From a checkpoint of a small transformer trained on Wikipedia: 7.48M parameters.
MLP neurons of a small language model. Each row is named by its layer, matrix (up: input weights) and neuron, and shows model dimensions 128-255. Each number is 500 + 50 x the weight over its row's rms, rounded and kept within 0 to 999. Numbers have three digits each.
Before each neuron's rows, "fires on" lists the tokens most often at its 100 highest values on Wikipedia text that the model never trained on. A number after a token or word is its count.

fires on: "et" 16, "t" 13, "u" 9, "ain" 7, "ed" 6, "h" 5
L5.up292:470529574516578477563583516475532453467507535457455482523486480476473481453465501438512451460527549533461555513480533490481591465484498530538472588490621555512567478489513437557432494536512505474498472487500500474416505613478450544473502508426468560476533550507468361553403475482460574495432547481403496562569505509512521451468491501537447490422497509588430478512446529390489439489530

fires on: "ho" 33, "ick" 12, "low" 11, "ing" 7, "ed" 6, "ab" 5
L3.up136:517478515506455663553522495492410516511489524528477591535495389481456468496474492527456535520585490492507446545547545498520469575557524461579485445451453483493492493500583465464562549531499474525489536509544551471547531479566477468428532502558518550554422489498480505568301448545543437586495444498675425448468455515540474408596496463484450443546517469516481508530534494453423453484441

fires on: "′" 36, "li" 20, "ial" 9, "al" 5, "54" 4, "d" 4
L2.up308:540526533489468555454436570526447470527488419566534536437469521472464489560542497520547533533442495454512483481512500520499527537481412559498507493457474475644583445473457483606464423532484449530453381552458466479563447507465518511559503483557518444534520553454452450464593525487589436512615515526529379444458419610576502513448482451484504428436475540457410479561492538537502559460581

fires on: "ed" 25, "ot" 16, "th" 10, "t" 10, "er" 9, "ing" 5
L5.up31:493528553567635526514567423531459452461502550539416594460480554434481537417490526484422534522541520549426516488411472481521581540461538540412555502501502449485530507509501521433471570516524493531458458598573446485479507498524597472554425479605483552473415615499393496560471462578419449502425489575535476402507548488511513446538477389535519437522468520550509464531462389440481466455448

fires on: "t" 26, "l" 12, "ice" 12, "ance" 9, "ne" 7
L2.up294:483519535485585450517416543503447473525520531490459456502494511448450507507541409595542530490498473413494525530437445504469504500517579467439461470604473493481489481411577416533490532555405490500515571451528593464408535461483480423534490453492508435581517599579436485519506510531541492539511432556593503497560528527588539496537502551525524518472536508450466556402546507541572474434390

fires on: "d" 55, "–20" 11
L3.up505:524443527449561487438477533427482517444478387525493571372571560442468451539467483517423605534564557477502588554488491411522550497445482544431526578493425422434548554473493462550519524580396527461520463477520605573581564509427429487556541476550502506571530582405504493416499517573513453608538494502537534432481493465545595521420478545446545475454515494513468540596475501531458513515570

fires on: "w" 62, " W" 6, "ed" 5, " North" 4
L2.up130:483514458598435499518507432524509515502479488444422382601503483476564407511509542449513565553599556534497491536479562425512477607575503482487539466516542413424535467442501476626537427567449466522516594462490478521547430546443498509472470451509548538494518437554527458516404438521570517445438509468504437545544537458461452561431471470488508461431537579564511599554463561458572456497556

fires on: "h" 37, "now" 22, "et" 8, "n" 7, "w" 7, "y" 6
L2.up1013:528550485483400509491597474499429550537598442508433489512426504611429452496468569528458434543564480512411532494505546572523545508550587469514530467522617459443539417412467448495479533507547448477507399460525550488540499622535516523490465580416462474556498564525494451496433483488479608532435408465402505470382419553491456449537505494408471527557497531538513411492476572543499422404508

fires on: "s" 33, "n" 11, ":" 11, "it" 8, "ide" 6
L3.up181:499474464524534452479472555523590660506538542427528525506507437564513441507461443498493423515557523526432583518473453458551501481437481510485493534476477500494498460524488630540448576576535502431532495511520466562517385414482418463616576453471516536444557544489406450593486460532484520434485501495532546500491558491440490523440466508481605557470480431439535515513542476493504511478482

fires on: " by" 47, " f" 19, "ul" 7, ":" 6, "d" 5
L5.up81:533498513472460583582545481522419407430407493483479507534532442541574423539514592412447550494414478459508569468489446434479516512519448471542542540460447454515466427462473523476544526458532567496470477449479558478525464542400410534532511444501533406508538454575528459558446547517478552455519469490543530523504458489444385505513514573503533421558438462535552393550509420526534475486584

fires on: "le" 95, " /" 4
L2.up798:493434523549450514577474508552471542569522534554476519574560437458531602460477514493478569599505503509497527505456482463485608526500478500455513548480522477530513439526489518470477536528433500492501587490417535536579444372606522444539570433452473493464462569426421426510628446494555491451516470533487509449480537388518496497496486596484417486550492478437454511547524517479546464555611

fires on: "l" 13, "ol" 11, "st" 8, "se" 7, ":" 7, "t" 6
L5.up192:491526524436491544501530551526579550629542569470537555592478574464582472476515470497446518542604479439412560572483505507500505477458562549514566453462464575528478434458515590483444461554469519493517536549494552531414537523387461476545520403466443507573488500572500524456416498506446483517351373536437468535463476544617565534553538468564429438610540491437444453428469463534544479406474

fires on: "s" 38, "N" 19, " |" 16, " of" 13, ":" 10
L3.up4:587492495503517460550413468503531480519559525543455520546494490554458492589464425471531449554550452496480504568493571442521642450579601401444467336499468475541492462552408511480492508529542438469516558528568504589432506508447464450684534524494550431473433553443508488518569485581492536487491466494533466455557506486417464485476492474529537549476473447483443355521531498512487488526454

fires on: "d" 32, "'" 17, "y" 13, "n" 9, "an" 7, "t" 6
L5.up422:475438504532485577499598539597510497422430409450521565571476496621461514397455467483489472480509436551478494518477541531495516468518532496502489487631559407435485543484595564540430558445464469478402569521524482486431522429430541550523493553436459354510601478557533501537457497486478506521459514441455462428474522548471560478552475518505571449465523517466509404473503490524421471352432

fires on: "," 34, "er" 26, " in" 6, "el" 4
L5.up205:609494474506497520511494546485402558460445495461495392516500412536427522455473460611533564485501479485555426494507460548482516453517479454542520473593443454420532493409473547512502477568513503433555438501501588448559509544415431484486581525489528460598538447523434563438462494476481413553567542474436575493594501464510452540607438417525485561592561464514527491547498599432524528482407

fires on: "d" 32, "ed" 18, "f" 8, "st" 8, "op" 7, "g" 5
L5.up862:417529536458497478549609461477478551506534448487480532486593612559535478546456486422519594526388541489567434556518415440451451599544491488468531449524423499491504464407451468650470419485470511474414516503466465573464470548488501554550561483448493516553495531462491451466480571570476467500462406574502571433537487382529559465397471509521574425463510481530549543491452458514560460556526

fires on: "per" 17, "e" 15, " me" 6, "po" 5, "ter" 4, "et" 4
L5.up490:426562501601465489475503495520478553459542514535574557444532555549521549437453547451509456527564456570505526474446520511532467515501429464481480490469469515482470457421514556516535492510561484474496468486415471486477614436496530548497498542545582434570433516551462494550444535520477548508426544467550526453453485470457437497468520475649374643408524527515504446508414431544569492519474